Weights of a small GPT-style language model, trained from scratch on English Wikipedia.
Architecture: LayerNorm before each block, no biases in attention or MLP, untied embeddings.
MLP neurons of a small language model. Each row is named by its layer, matrix (up: input weights; down: output weights) and neuron, and shows model dimensions 112-207. Each number is 200 + 30 x the weight over its row's rms, rounded and kept within 0 to 999.
After each neuron's rows, "fires on" lists the tokens most often at its 100 highest values on Wikipedia text that the model never trained on. A number after a token or word is its count.

L3.up285,197,182,133,184,222,223,194,211,206,201,221,196,198,221,186,141,197,181,238,208,214,213,170,168,155,181,206,264,238,194,226,184,225,158,222,229,203,177,223,175,213,139,178,186,157,222,242,170,197,213,175,162,185,216,177,227,192,253,172,225,234,206,220,192,232,209,205,219,234,226,237,207,231,167,229,205,170,199,179,192,216,224,179,208,196,189,240,199,185,177,210,230,195,197,175,243
L3.down285,173,203,154,231,142,229,156,213,217,196,168,179,241,175,202,241,233,207,241,185,210,178,215,216,226,180,191,218,206,286,205,255,179,262,213,186,157,213,215,210,211,143,193,139,237,217,167,244,185,217,233,229,219,165,217,194,222,140,183,243,207,178,226,150,184,176,224,178,261,161,232,168,238,244,218,165,194,172,151,188,191,147,169,234,201,215,170,193,166,198,228,198,228,208,195,213
fires on: "s" 76, "n" 5

L4.up653,174,194,190,192,232,206,169,186,207,232,265,220,222,179,164,205,230,214,224,226,235,207,152,184,220,226,219,165,161,228,197,147,196,243,179,284,175,168,210,179,216,224,202,247,210,239,181,190,256,257,187,183,205,249,180,237,194,222,234,184,210,205,186,165,181,205,253,172,146,182,136,219,183,202,186,186,251,192,199,169,272,204,205,249,242,164,178,172,153,186,229,187,202,185,176,201
L4.down653,160,193,170,227,220,179,226,155,182,177,197,251,219,217,177,202,260,223,181,230,215,243,238,235,177,215,187,222,229,170,203,222,175,214,200,171,177,188,151,175,165,207,191,207,196,233,228,244,240,249,237,229,207,233,216,246,252,195,234,194,196,186,237,234,159,178,198,221,208,179,161,153,182,193,188,214,217,189,175,188,214,213,215,236,166,221,199,191,213,195,179,224,188,169,151,149
fires on: "." 23, "\n\n" 17, "," 16, "ci" 12, "\n" 7, "|" 4

L5.up19,201,211,205,216,125,226,216,170,194,247,178,177,218,197,160,189,210,154,223,227,220,195,232,207,160,210,201,212,124,169,191,217,186,189,224,200,218,159,194,211,167,210,223,197,242,223,124,190,186,233,240,208,150,191,205,176,200,168,232,198,260,216,245,128,181,184,209,167,173,212,208,195,196,191,227,180,242,248,267,184,192,194,215,194,190,194,211,235,232,234,207,234,161,179,243,211
L5.down19,132,189,212,173,177,231,212,217,200,183,208,236,192,228,212,149,175,212,222,173,159,202,150,234,195,224,237,216,249,158,216,195,206,271,185,274,191,219,178,190,214,178,190,196,172,213,109,207,240,187,164,242,197,189,244,195,241,193,193,230,236,168,170,181,211,209,231,211,200,190,184,158,189,259,160,180,169,180,229,189,170,199,199,180,187,162,149,239,232,182,181,223,201,195,215,229
fires on: " of" 28, " to" 20, "aw" 9, " |" 5, "ng" 4

L3.up338,220,208,188,146,225,203,203,228,196,159,217,212,229,164,202,221,165,232,222,183,263,209,209,227,198,226,174,205,200,172,175,203,166,252,223,207,183,196,259,194,222,204,215,235,202,182,224,193,189,210,250,137,190,160,194,180,196,242,162,194,230,203,163,212,195,191,227,195,110,182,192,177,241,187,218,175,187,160,156,200,235,234,186,208,205,203,172,191,200,213,178,185,242,216,206,219
L3.down338,167,233,178,236,208,129,228,191,264,213,168,193,187,231,187,252,222,214,211,236,156,205,226,182,196,194,159,201,235,187,206,224,190,170,196,172,215,215,251,207,165,194,215,189,187,182,189,224,171,170,185,248,244,219,230,200,225,177,196,212,173,199,241,174,180,258,216,218,227,213,215,224,223,209,154,239,207,202,168,198,164,194,228,216,225,213,260,213,246,190,190,134,210,221,206,200
fires on: "ed" 31, "'" 12, " Council" 9

L6.up348,202,229,168,224,194,181,195,207,242,209,175,207,226,198,249,173,185,239,210,186,179,215,198,169,263,256,197,192,202,178,212,205,239,219,224,174,145,200,200,174,184,199,207,203,188,165,205,153,218,199,175,218,209,201,215,213,185,143,215,199,214,225,178,254,192,255,136,256,166,214,160,210,214,250,227,201,177,230,138,225,248,172,238,199,182,185,174,164,216,203,201,196,198,171,249,264
L6.down348,192,191,253,174,167,212,141,173,254,204,220,162,237,193,174,129,198,150,185,244,227,229,150,240,210,227,186,225,158,154,192,182,205,228,166,248,202,224,239,163,241,274,181,199,183,182,240,194,232,131,220,204,213,161,182,185,198,219,233,185,152,227,182,193,198,191,146,215,168,223,154,217,207,227,252,166,187,220,136,191,244,252,220,176,131,216,211,188,198,178,235,229,203,192,175,217
fires on: " |" 70, "|" 19

L6.up804,203,173,168,218,198,218,158,199,219,201,187,180,232,165,171,170,159,211,163,209,176,200,252,212,183,258,225,161,206,187,206,212,265,197,206,187,224,189,188,228,241,169,158,176,212,211,228,263,230,247,207,235,160,201,165,245,208,205,178,175,185,202,240,203,196,224,224,238,145,260,212,203,193,204,264,205,205,190,219,186,223,136,209,222,191,165,227,209,199,205,144,222,192,242,198,163
L6.down804,263,260,230,158,220,157,186,201,211,210,214,215,182,191,235,190,215,201,244,253,152,220,192,198,218,206,243,172,200,210,234,180,221,228,195,217,194,190,206,187,253,215,186,202,204,170,201,167,201,188,243,171,227,228,208,157,211,179,141,169,172,200,202,183,213,172,208,201,187,210,235,227,166,236,202,210,194,170,180,271,234,221,168,256,236,205,206,238,204,169,185,191,163,178,288,207
fires on: " of" 40, "|" 13, "-" 8, " 25" 4

L6.up246,156,200,186,180,203,222,198,249,219,190,205,164,212,218,227,187,204,169,196,242,218,233,170,153,189,160,182,158,206,207,217,183,243,179,200,223,223,217,208,237,217,255,191,181,210,182,234,239,206,204,197,175,261,224,182,198,161,184,203,181,213,212,207,189,163,159,150,221,170,186,186,231,197,235,239,230,210,222,162,253,184,172,212,138,208,90,203,189,143,197,185,272,176,152,186,166
L6.down246,252,181,195,179,212,196,182,214,182,190,186,250,140,204,215,157,183,196,219,188,220,161,240,167,213,181,179,167,218,241,209,221,196,235,196,245,225,235,180,218,188,223,214,179,216,256,238,219,206,197,182,186,184,262,200,164,192,183,195,155,149,164,230,179,255,183,233,242,175,158,184,229,205,185,224,222,196,120,216,190,197,211,210,207,148,203,205,245,248,147,217,188,211,241,216,195
fires on: "-" 26, "th" 8, " to" 7, "off" 5, "den" 5

L4.up947,144,243,153,297,199,224,246,195,148,171,242,184,162,210,255,208,218,200,186,158,180,180,205,212,177,149,187,223,153,166,226,122,255,190,150,187,235,171,194,222,210,228,199,191,224,200,212,125,216,199,183,187,191,180,199,202,243,206,211,180,212,171,224,181,197,190,201,185,193,248,242,197,134,234,162,148,231,209,246,201,261,207,165,212,216,179,196,264,233,182,265,220,243,222,196,221
L4.down947,147,175,204,244,151,191,254,210,227,208,163,192,196,228,170,187,224,271,243,224,189,199,239,210,218,213,236,204,199,134,234,214,179,199,224,157,217,236,194,200,250,218,178,215,182,181,231,249,203,241,227,249,186,204,185,215,189,176,195,220,171,195,159,175,217,225,193,211,190,125,173,182,218,190,266,186,194,200,243,179,196,192,177,153,217,228,211,159,182,219,218,204,251,177,167,184
fires on: "|" 79, " |" 17

L4.up16,187,212,182,227,191,199,163,202,165,200,228,171,172,180,132,192,230,149,235,233,159,149,217,203,204,228,156,242,188,256,188,194,221,213,222,225,216,176,206,207,183,208,167,196,186,252,211,155,192,238,192,158,148,212,202,232,175,260,175,224,193,233,231,195,153,143,209,191,202,212,157,164,174,150,212,180,162,215,162,169,239,197,260,223,207,201,194,203,222,211,225,200,179,201,204,254
L4.down16,166,135,232,234,224,193,240,206,196,206,147,222,190,274,233,203,219,217,150,174,220,188,165,213,196,183,210,258,231,203,226,192,218,228,182,228,215,249,209,197,201,137,225,223,217,245,171,125,172,209,163,179,155,186,163,206,210,141,232,192,228,247,139,194,169,160,203,184,155,235,194,188,135,191,240,143,197,240,224,204,205,207,213,242,156,175,162,233,229,211,190,215,142,215,222,204
fires on: " to" 65, " is" 10, " –" 7

L8.up952,208,258,165,233,222,173,247,204,140,183,188,156,180,175,159,223,230,182,210,240,194,147,197,193,210,215,211,200,169,241,204,157,186,192,256,171,215,205,165,233,213,154,178,224,172,233,260,263,136,198,174,207,239,172,219,220,163,194,203,206,208,172,204,173,161,249,245,180,164,229,208,241,202,166,165,217,236,202,157,181,201,186,185,167,170,195,194,199,237,193,211,161,214,200,135,142
L8.down952,205,167,285,178,189,187,181,154,230,206,217,250,161,201,170,180,231,197,215,202,155,256,224,226,170,194,153,176,184,174,157,170,227,170,150,229,178,166,261,162,194,220,193,203,221,171,207,221,214,223,167,188,239,178,149,244,204,192,182,212,162,197,176,183,219,136,224,171,186,188,184,204,212,207,206,170,185,197,181,187,248,224,231,149,211,193,245,205,252,246,178,215,236,224,192,205
fires on: " from" 18, " in" 14, " at" 8, " through" 6, "en" 5, "|" 5

L3.up363,200,187,178,215,173,224,176,176,141,152,244,189,175,199,195,277,185,210,237,201,206,200,230,165,188,184,154,175,232,251,206,208,243,195,161,228,192,229,152,227,202,151,164,226,197,196,202,226,208,212,183,228,222,212,232,217,188,230,254,109,202,175,160,277,163,182,160,194,181,216,184,164,207,237,223,220,260,202,191,217,214,211,251,223,136,183,199,259,166,161,149,176,201,193,252,246
L3.down363,218,195,179,186,201,203,200,188,148,218,187,203,232,209,164,235,141,199,184,208,158,212,190,219,200,103,192,186,218,250,190,166,186,185,225,204,190,208,161,221,250,203,196,178,258,223,207,205,174,164,155,196,199,196,223,233,231,171,152,169,136,171,142,180,211,190,174,197,214,149,172,182,211,185,184,221,232,246,153,274,221,203,171,241,192,180,222,222,189,197,228,194,137,205,236,240
fires on: "ed" 16, "-" 13, "C" 8, "nt" 7, "|" 7, "der" 6

L6.up294,148,180,132,188,184,173,172,202,158,134,168,226,209,165,174,252,157,212,160,219,154,231,229,230,204,211,197,258,192,199,199,206,191,194,167,150,222,201,124,206,188,192,189,237,188,187,217,158,206,201,178,157,184,175,156,266,208,239,245,210,229,182,194,185,167,207,204,200,172,234,240,158,212,176,227,250,191,169,244,168,184,190,178,190,166,184,195,242,167,223,239,193,197,207,216,245
L6.down294,177,199,208,198,147,217,198,214,232,172,245,199,111,248,182,209,224,184,214,192,233,168,200,190,168,181,232,210,245,170,189,173,238,223,207,223,197,209,183,200,180,201,234,199,225,163,223,186,171,208,176,186,200,240,187,216,184,214,158,204,178,167,168,201,198,200,155,222,196,210,179,213,236,167,142,189,199,182,186,194,242,195,184,201,216,206,170,185,218,172,206,239,229,184,201,244
fires on: "-" 39, " by" 6, "r" 5, "cho" 4, " |" 4

L4.up373,113,231,210,183,176,144,187,205,214,175,178,227,199,232,186,208,206,185,228,156,188,137,164,210,194,217,222,190,194,179,174,226,221,223,199,214,206,172,196,161,182,203,203,229,187,194,178,167,212,149,214,204,208,209,213,233,199,200,214,234,253,219,232,223,190,197,222,179,198,191,186,209,179,233,251,111,195,203,231,195,156,221,177,153,204,183,192,221,108,200,275,211,188,198,266,190
L4.down373,259,172,151,195,209,196,207,197,155,216,215,159,224,205,173,176,183,211,170,263,213,163,179,182,220,192,215,166,163,227,220,155,191,165,193,214,181,213,233,242,190,220,230,238,238,202,237,215,193,226,181,197,187,216,155,184,182,179,172,180,206,194,151,253,224,174,196,254,203,208,238,206,222,148,221,139,156,203,143,234,192,212,195,204,220,181,181,188,179,175,245,230,208,240,222,170
fires on: "y" 12, "n" 10, "a" 10, "tic" 8, "e" 6, "h" 5

L4.up872,184,214,199,243,238,204,242,229,214,223,198,229,160,228,226,142,226,183,186,182,157,157,204,204,191,229,214,214,229,243,225,196,168,161,205,185,194,175,174,177,191,195,198,201,194,194,212,211,180,227,221,263,240,165,153,187,193,202,211,144,205,200,187,163,266,172,187,251,166,181,216,186,234,215,235,186,187,186,239,230,256,200,219,154,155,140,176,260,163,217,222,229,199,178,214,215
L4.down872,195,256,161,148,182,230,174,198,184,226,220,234,269,210,218,220,188,142,208,177,205,175,237,211,217,230,239,232,188,195,246,180,192,207,235,195,189,223,206,175,259,191,219,210,186,216,166,233,199,194,171,179,185,161,194,164,132,137,212,209,177,187,220,116,178,173,234,178,266,225,247,115,170,166,240,152,253,229,172,171,221,187,197,190,190,236,221,239,268,211,200,238,183,233,226,184
fires on: "ing" 54, "s" 11, "r" 6, "ting" 6

L4.up766,107,188,141,250,200,187,221,199,172,225,236,251,211,245,210,212,226,271,187,259,205,254,190,217,160,190,169,256,192,149,225,187,230,229,217,165,140,107,211,194,207,210,194,144,195,215,212,195,199,202,219,233,175,225,189,165,193,186,231,207,261,173,201,240,173,247,200,207,168,114,240,168,132,213,208,175,200,163,209,227,221,195,180,180,238,223,191,190,231,239,206,216,242,199,177,143
L4.down766,145,160,163,212,176,180,237,181,197,190,231,267,186,246,154,150,264,311,152,252,190,226,190,230,154,226,205,199,162,165,237,269,197,275,190,253,194,144,160,181,166,225,167,175,235,179,205,241,191,203,223,230,203,211,205,214,205,203,241,224,210,138,182,242,203,232,223,271,135,181,210,158,155,205,147,190,191,194,197,229,208,194,213,188,218,207,171,170,216,219,222,178,218,216,201,146
fires on: "|" 51, " |" 45, "  " 4

L4.up483,205,191,187,231,223,199,214,153,213,190,239,219,194,205,194,155,176,137,252,214,225,184,208,188,250,200,201,231,202,236,255,163,213,192,226,225,245,236,226,172,213,160,205,240,198,192,241,220,223,200,222,247,191,204,133,189,206,165,213,212,248,197,247,187,195,197,216,206,177,182,245,204,204,176,217,153,199,269,229,188,201,193,261,252,140,256,208,179,156,182,236,177,204,230,162,167
L4.down483,195,173,180,141,169,209,173,218,216,212,186,173,193,211,198,157,163,207,177,130,261,230,180,219,239,160,184,204,220,174,185,192,225,200,177,195,231,212,218,238,197,196,249,253,173,160,220,252,241,190,221,202,138,213,203,175,210,200,159,164,188,206,176,199,172,176,233,244,232,217,194,162,243,204,233,246,220,230,205,192,247,153,196,244,202,234,212,232,241,235,174,156,179,176,151,212
fires on: " l" 29, " lo" 9, " h" 8, " mo" 7

L6.up345,188,211,216,248,215,247,213,210,199,255,210,234,248,230,208,222,176,174,222,218,200,240,248,227,225,259,180,214,165,222,280,184,205,186,174,207,218,200,166,183,255,214,208,160,219,212,200,217,208,204,181,242,229,206,190,159,185,181,219,226,210,206,182,286,189,214,190,227,152,194,165,151,163,251,139,196,173,139,211,164,224,192,206,211,159,179,197,215,171,145,203,211,264,139,194,159
L6.down345,205,203,205,196,174,248,174,180,166,218,207,181,167,156,181,271,220,148,230,180,162,195,202,222,198,231,164,231,179,111,163,249,205,190,243,177,191,154,179,260,163,157,197,214,176,191,237,129,186,215,232,224,194,167,179,161,165,238,208,197,215,258,221,217,232,206,212,134,197,226,222,245,171,170,199,124,177,161,199,242,243,184,221,186,252,189,180,219,200,189,209,185,217,205,187,166
fires on: "–" 19, " it" 16, " qu" 8, "to" 5, " un" 4, " his" 4

L4.up701,225,197,148,153,174,178,198,259,200,163,181,190,200,215,210,212,201,185,197,267,230,194,168,229,234,190,183,173,252,168,211,196,205,257,216,173,202,223,206,229,156,248,198,193,183,173,187,193,159,170,272,175,189,213,195,227,142,202,201,156,149,149,177,255,179,195,199,213,230,200,162,210,189,231,208,205,202,220,184,192,225,209,181,176,136,180,163,260,190,141,252,186,243,205,232,137
L4.down701,215,213,182,210,139,212,162,199,184,176,192,196,178,187,229,247,145,213,230,252,240,241,215,255,210,184,199,201,117,173,203,200,196,241,222,216,193,165,226,183,236,140,209,216,172,227,162,202,196,183,174,219,204,211,182,219,191,216,222,259,170,182,259,224,223,147,145,161,180,132,174,226,196,238,224,219,157,202,166,232,221,182,187,256,210,202,192,200,165,233,227,264,186,197,201,228
fires on: "|" 29, "P" 18, " |" 16, " p" 6, "fic" 4, "15" 4

L8.up679,152,169,247,240,263,241,213,179,190,205,228,216,135,249,188,201,211,184,221,231,230,214,173,228,200,235,207,201,218,130,191,256,231,220,184,237,216,202,200,229,189,185,153,208,175,205,169,196,173,214,219,212,237,134,192,176,199,211,129,247,195,152,236,238,205,204,228,154,167,211,200,190,201,156,168,174,206,173,199,228,202,151,243,135,206,179,189,201,203,164,173,150,241,199,175,143
L8.down679,104,171,206,214,240,225,184,165,218,220,162,248,221,230,208,178,225,310,207,196,182,184,213,180,178,242,240,174,158,215,213,163,173,221,202,166,184,150,174,165,240,181,166,162,208,186,200,164,276,187,203,214,203,180,205,245,223,198,171,241,229,147,200,189,160,156,177,130,212,223,165,196,186,191,179,131,228,221,226,205,227,228,215,176,183,205,209,229,236,269,263,229,278,150,159,204
fires on: " in" 29, " the" 16, " at" 13, " of" 7, " from" 6

L5.up652,207,204,208,190,215,230,213,273,150,157,180,198,174,201,194,188,169,154,196,183,173,185,206,180,170,233,172,210,155,180,218,228,224,172,236,137,225,198,190,200,189,228,196,193,135,289,261,242,237,146,194,185,142,208,221,153,209,171,201,197,210,260,206,158,211,227,234,272,214,186,233,188,256,174,231,192,227,165,170,228,242,194,150,187,153,175,226,192,157,225,211,178,156,258,201,189
L5.down652,231,208,262,217,188,166,154,233,211,198,180,216,110,217,198,161,207,147,214,174,193,198,263,200,162,180,194,216,202,154,158,198,241,211,219,199,136,191,209,234,232,227,249,225,208,212,162,232,164,218,221,217,170,212,216,199,167,213,198,183,159,198,162,210,215,194,200,183,231,192,121,204,174,245,208,167,169,178,189,216,211,192,178,189,182,183,243,221,266,242,194,199,172,163,192,207
fires on: "s" 42, "r" 6, "-" 5, "rit" 4, " (" 4

L3.up741,218,188,243,196,194,190,209,194,139,192,180,193,253,214,210,137,203,193,211,180,192,209,211,209,151,144,179,250,188,179,179,187,180,219,159,224,202,175,188,196,218,169,188,198,231,237,134,132,187,252,138,213,244,196,202,184,205,192,206,271,255,233,253,212,184,187,151,185,256,179,192,192,245,182,222,147,149,159,216,202,207,198,190,181,169,227,259,261,215,219,227,231,175,157,268,220
L3.down741,157,242,184,176,117,190,230,166,246,250,236,193,175,186,203,198,220,192,225,205,222,176,141,209,221,230,231,215,212,198,188,215,168,238,216,158,162,237,194,224,184,213,259,185,210,223,181,263,254,162,300,245,179,182,178,193,182,211,194,234,209,166,233,195,202,151,244,262,169,138,252,199,208,148,185,206,193,183,165,183,209,234,196,196,238,222,177,172,194,176,222,185,222,239,219,237
fires on: "s" 32, " of" 21, "ot" 5, " Con" 4

L4.up1005,185,180,133,199,209,161,226,203,181,209,184,172,195,177,178,217,193,184,212,209,173,178,215,207,181,221,167,222,210,242,158,181,169,166,223,222,173,195,193,174,230,193,166,157,195,218,222,196,253,203,144,226,195,168,235,200,177,162,145,191,279,187,215,204,221,240,90,203,160,152,246,200,193,224,184,208,203,183,182,202,207,176,149,208,230,198,197,164,158,181,208,188,182,242,244,168
L4.down1005,168,191,221,238,177,195,180,156,214,230,192,217,227,133,223,196,187,254,178,205,182,200,179,196,206,227,209,173,180,255,236,195,208,223,195,244,217,244,259,201,141,195,243,232,227,189,182,186,151,211,181,199,170,211,202,256,218,228,243,144,157,200,214,112,229,155,188,215,174,187,182,232,186,222,255,165,193,168,161,243,213,253,209,215,249,158,195,175,245,184,184,197,214,172,224,268
fires on: "s" 23, " (" 18, "\n\n" 9, " number" 7

L4.up740,161,181,185,216,167,178,208,241,186,244,209,218,239,163,170,190,154,177,260,197,178,188,164,137,188,227,176,177,163,229,203,167,196,160,184,241,212,206,233,199,190,232,206,210,208,192,251,170,251,218,150,180,228,214,219,235,170,201,188,185,191,179,169,185,198,154,159,149,180,211,179,193,177,228,201,191,242,234,269,200,162,191,155,190,201,215,255,203,244,216,166,217,171,199,187,207
L4.down740,168,183,187,223,222,158,178,239,253,168,153,214,196,208,188,235,203,197,175,110,170,200,206,241,164,196,240,186,182,198,193,208,178,232,177,150,180,225,189,166,220,204,245,144,186,224,145,178,206,229,217,184,175,208,218,161,141,217,223,207,197,215,227,203,184,183,212,253,162,161,155,145,213,166,219,166,182,167,226,237,200,154,201,223,161,216,181,250,261,160,227,190,205,178,244,228
fires on: " of" 27, " February" 6, "-" 6, " to" 6, " September" 6, " June" 5

L5.up1003,192,203,212,189,223,209,169,141,172,170,183,226,216,210,259,188,209,174,214,255,185,239,228,202,191,186,232,197,153,223,138,221,197,195,245,191,233,181,175,280,209,142,130,174,215,264,220,163,212,140,206,172,159,186,215,219,269,211,199,230,200,233,128,212,205,218,173,201,212,229,211,200,157,199,206,244,167,224,216,178,221,186,170,192,227,203,200,219,228,187,170,197,220,219,179,231
L5.down1003,191,179,178,180,144,185,211,124,204,227,232,204,172,185,185,211,220,254,217,207,183,149,191,229,161,226,209,158,163,217,249,220,227,207,206,182,209,197,179,249,255,228,168,177,174,201,217,210,200,198,210,197,164,185,263,193,194,176,158,211,210,167,203,163,244,185,241,153,224,199,198,198,168,216,161,193,233,208,198,164,267,165,202,256,157,155,158,195,261,201,180,205,218,190,215,212
fires on: " the" 19, " (" 11, " |" 11, ";" 9, " in" 7, " m" 6

L6.up339,216,131,165,191,238,220,216,185,193,208,204,127,247,156,237,258,230,198,188,188,183,171,176,176,197,183,142,182,191,197,194,239,172,243,189,164,194,194,219,193,172,187,150,151,197,199,199,216,231,147,138,195,189,226,214,241,188,196,205,201,169,227,174,175,204,228,201,187,244,211,165,208,269,182,206,215,222,216,221,199,178,200,214,166,191,161,249,254,146,191,151,189,222,203,235,210
L6.down339,187,206,233,216,150,207,206,147,194,195,182,225,222,176,217,119,199,211,204,183,180,162,184,165,127,220,183,182,173,227,177,230,214,229,197,179,263,226,188,201,171,204,253,201,244,229,141,138,230,188,199,224,143,173,167,178,210,205,230,169,147,206,190,227,226,165,188,229,173,200,174,255,248,210,214,169,189,223,154,205,200,215,271,146,229,211,186,228,247,210,230,208,156,235,195,193
fires on: " on" 14, " at" 14, " number" 9, " (" 7, " Singles" 5, "ed" 5

L4.up303,222,231,214,174,233,163,223,250,175,166,171,146,150,204,181,241,185,204,159,234,225,178,149,238,185,193,223,192,231,197,217,198,139,215,201,189,209,213,211,167,183,217,189,213,248,182,241,183,199,148,223,258,179,234,199,175,158,202,165,176,157,217,141,183,227,203,166,228,222,217,208,175,221,184,226,200,242,161,173,210,176,196,216,179,177,244,180,187,159,192,186,236,197,172,248,178
L4.down303,198,199,183,181,199,172,165,202,171,219,229,198,215,128,259,173,225,223,151,232,210,210,234,260,184,167,190,206,179,129,213,161,205,184,196,199,229,219,234,168,190,217,214,188,224,191,238,234,205,174,216,192,229,221,204,242,221,228,191,134,161,169,226,206,196,211,171,165,193,205,166,231,212,217,232,157,215,181,192,239,203,164,206,143,194,221,188,203,184,271,231,215,212,225,201,245
fires on: " |" 77, "|" 11, "90" 8

L4.up239,238,239,140,251,201,180,202,162,242,231,222,237,181,205,186,174,226,282,204,213,203,205,221,152,168,211,173,177,167,253,197,218,235,160,180,189,171,186,231,180,161,212,187,194,187,192,232,189,175,168,128,179,230,192,209,194,198,199,185,188,216,210,231,218,222,186,205,149,222,196,188,175,198,257,199,200,161,216,210,152,173,241,137,238,166,158,173,241,204,219,274,257,202,141,255,200
L4.down239,229,186,198,190,157,225,208,191,275,204,226,176,196,206,145,243,184,266,187,236,225,225,167,245,286,154,205,184,254,268,213,189,215,180,194,151,201,234,173,167,189,165,217,242,176,153,223,218,200,214,253,250,211,188,179,226,203,205,182,206,169,211,184,157,205,164,222,230,164,193,177,201,208,201,244,146,163,169,162,219,238,232,181,173,234,186,171,223,149,182,215,167,226,221,217,220
fires on: "y" 19, "l" 18, "al" 12, "h" 7, "ry" 7

L8.up717,242,198,182,200,201,251,233,211,156,191,188,194,147,153,206,177,187,186,249,227,244,156,174,242,220,202,184,184,209,270,240,198,185,180,234,138,257,188,245,151,240,168,231,232,177,210,194,185,166,197,216,230,224,235,230,227,175,199,213,180,181,200,195,186,204,194,225,225,205,197,222,155,189,225,208,213,243,224,170,183,164,206,249,194,233,190,218,205,172,203,178,177,214,158,183,231
L8.down717,223,265,234,153,233,176,143,176,190,212,227,186,224,253,225,174,213,208,198,221,213,188,181,169,235,182,197,245,201,187,208,203,175,217,212,180,226,187,180,196,200,199,203,196,190,202,175,184,222,259,190,188,177,187,228,186,233,180,187,162,200,252,194,204,160,150,189,209,171,199,208,170,230,160,190,282,239,182,186,152,215,210,235,215,161,180,174,226,245,193,180,207,203,189,204,220
fires on: " of" 17, " in" 11, "°" 8, " on" 7, "d" 6, ")" 6

L3.up437,268,222,209,148,249,228,225,152,244,203,233,233,192,194,188,219,223,208,145,229,155,216,181,167,186,194,183,195,177,199,181,226,256,204,193,167,179,173,161,214,194,165,177,139,159,226,253,195,213,182,217,201,168,171,141,233,253,217,258,257,198,140,141,224,221,206,146,196,174,234,191,223,183,217,270,237,190,210,188,202,227,238,175,228,219,209,232,178,209,234,162,214,207,191,178,192
L3.down437,216,224,126,162,249,162,204,230,200,144,200,207,206,235,184,169,188,205,189,242,191,242,162,186,202,185,169,172,227,180,183,212,199,155,249,188,204,146,228,154,185,198,190,168,203,177,230,180,181,201,234,222,241,146,184,277,228,193,211,241,171,163,153,229,136,156,172,213,164,221,183,185,247,177,186,195,192,254,140,215,218,214,236,232,183,183,206,176,183,226,208,223,210,218,155,141
fires on: " to" 75, ":" 11, "=" 8

L3.up900,213,193,183,197,280,215,228,123,234,151,178,146,184,171,194,167,153,206,209,246,189,189,178,259,238,202,219,197,201,206,185,212,221,206,172,191,168,210,192,186,204,245,190,209,172,220,196,198,121,234,181,156,231,126,263,171,157,206,223,161,205,172,213,169,208,249,205,208,148,158,147,184,222,201,212,198,183,198,248,259,186,159,233,195,280,263,226,244,243,212,182,217,223,181,214,164
L3.down900,154,221,187,179,197,183,193,296,235,209,200,188,220,165,239,223,215,193,190,203,205,181,192,167,204,150,146,191,205,174,236,204,229,206,200,230,183,193,172,193,172,152,184,243,242,181,143,247,213,174,196,208,183,242,114,194,219,226,198,246,143,188,230,218,131,212,182,193,196,240,173,283,221,183,191,249,201,223,156,194,206,223,227,199,173,156,197,184,188,215,216,134,149,191,242,210
fires on: "ra" 22, "ed" 11, "–" 5, " wide" 5, "19" 5, " also" 5

L6.up776,202,177,151,238,182,202,199,233,178,196,178,246,209,195,151,138,202,160,189,213,206,233,208,195,230,256,188,210,180,214,191,204,227,233,214,189,190,201,167,196,189,165,222,255,205,227,178,204,216,222,216,115,212,221,200,131,187,162,206,203,235,162,170,224,206,211,264,164,190,151,186,207,231,209,264,204,212,169,255,138,170,217,224,174,144,211,157,190,198,214,144,173,180,186,212,160
L6.down776,174,216,209,187,150,140,190,197,211,254,193,161,210,228,232,244,173,198,232,165,177,155,171,115,155,209,212,240,188,208,183,133,196,211,197,226,245,217,138,211,207,228,192,178,216,244,217,170,228,171,184,206,227,203,190,204,235,214,195,188,210,245,196,269,168,151,208,271,245,208,230,174,173,194,213,169,227,204,178,245,184,204,210,253,214,181,202,210,172,174,204,208,140,178,256,205
fires on: "-" 31, " time" 14, " of" 14, " years" 4, ":" 4

L5.up214,217,181,143,224,186,153,192,172,132,194,158,176,166,226,166,199,201,154,188,217,121,162,179,255,212,209,218,227,167,133,222,204,230,204,250,186,218,228,210,188,168,182,232,201,158,192,217,204,157,199,173,206,195,236,225,202,188,183,205,247,201,228,164,200,245,194,152,221,173,250,171,192,187,224,196,156,139,233,172,223,239,180,224,238,187,196,201,178,213,210,224,205,167,224,169,233
L5.down214,241,202,221,196,192,208,186,217,202,194,137,215,179,234,243,195,179,208,231,200,181,160,201,173,260,177,207,190,238,200,186,190,150,182,190,277,168,198,159,280,272,144,188,204,262,177,197,202,225,188,154,185,222,162,217,205,207,166,182,222,227,230,152,250,229,231,215,218,189,179,244,202,226,183,204,169,195,176,225,207,229,147,209,182,185,145,173,177,191,204,211,239,165,157,258,184
fires on: " to" 25, "-" 23, " |" 11, "|" 9, "que" 6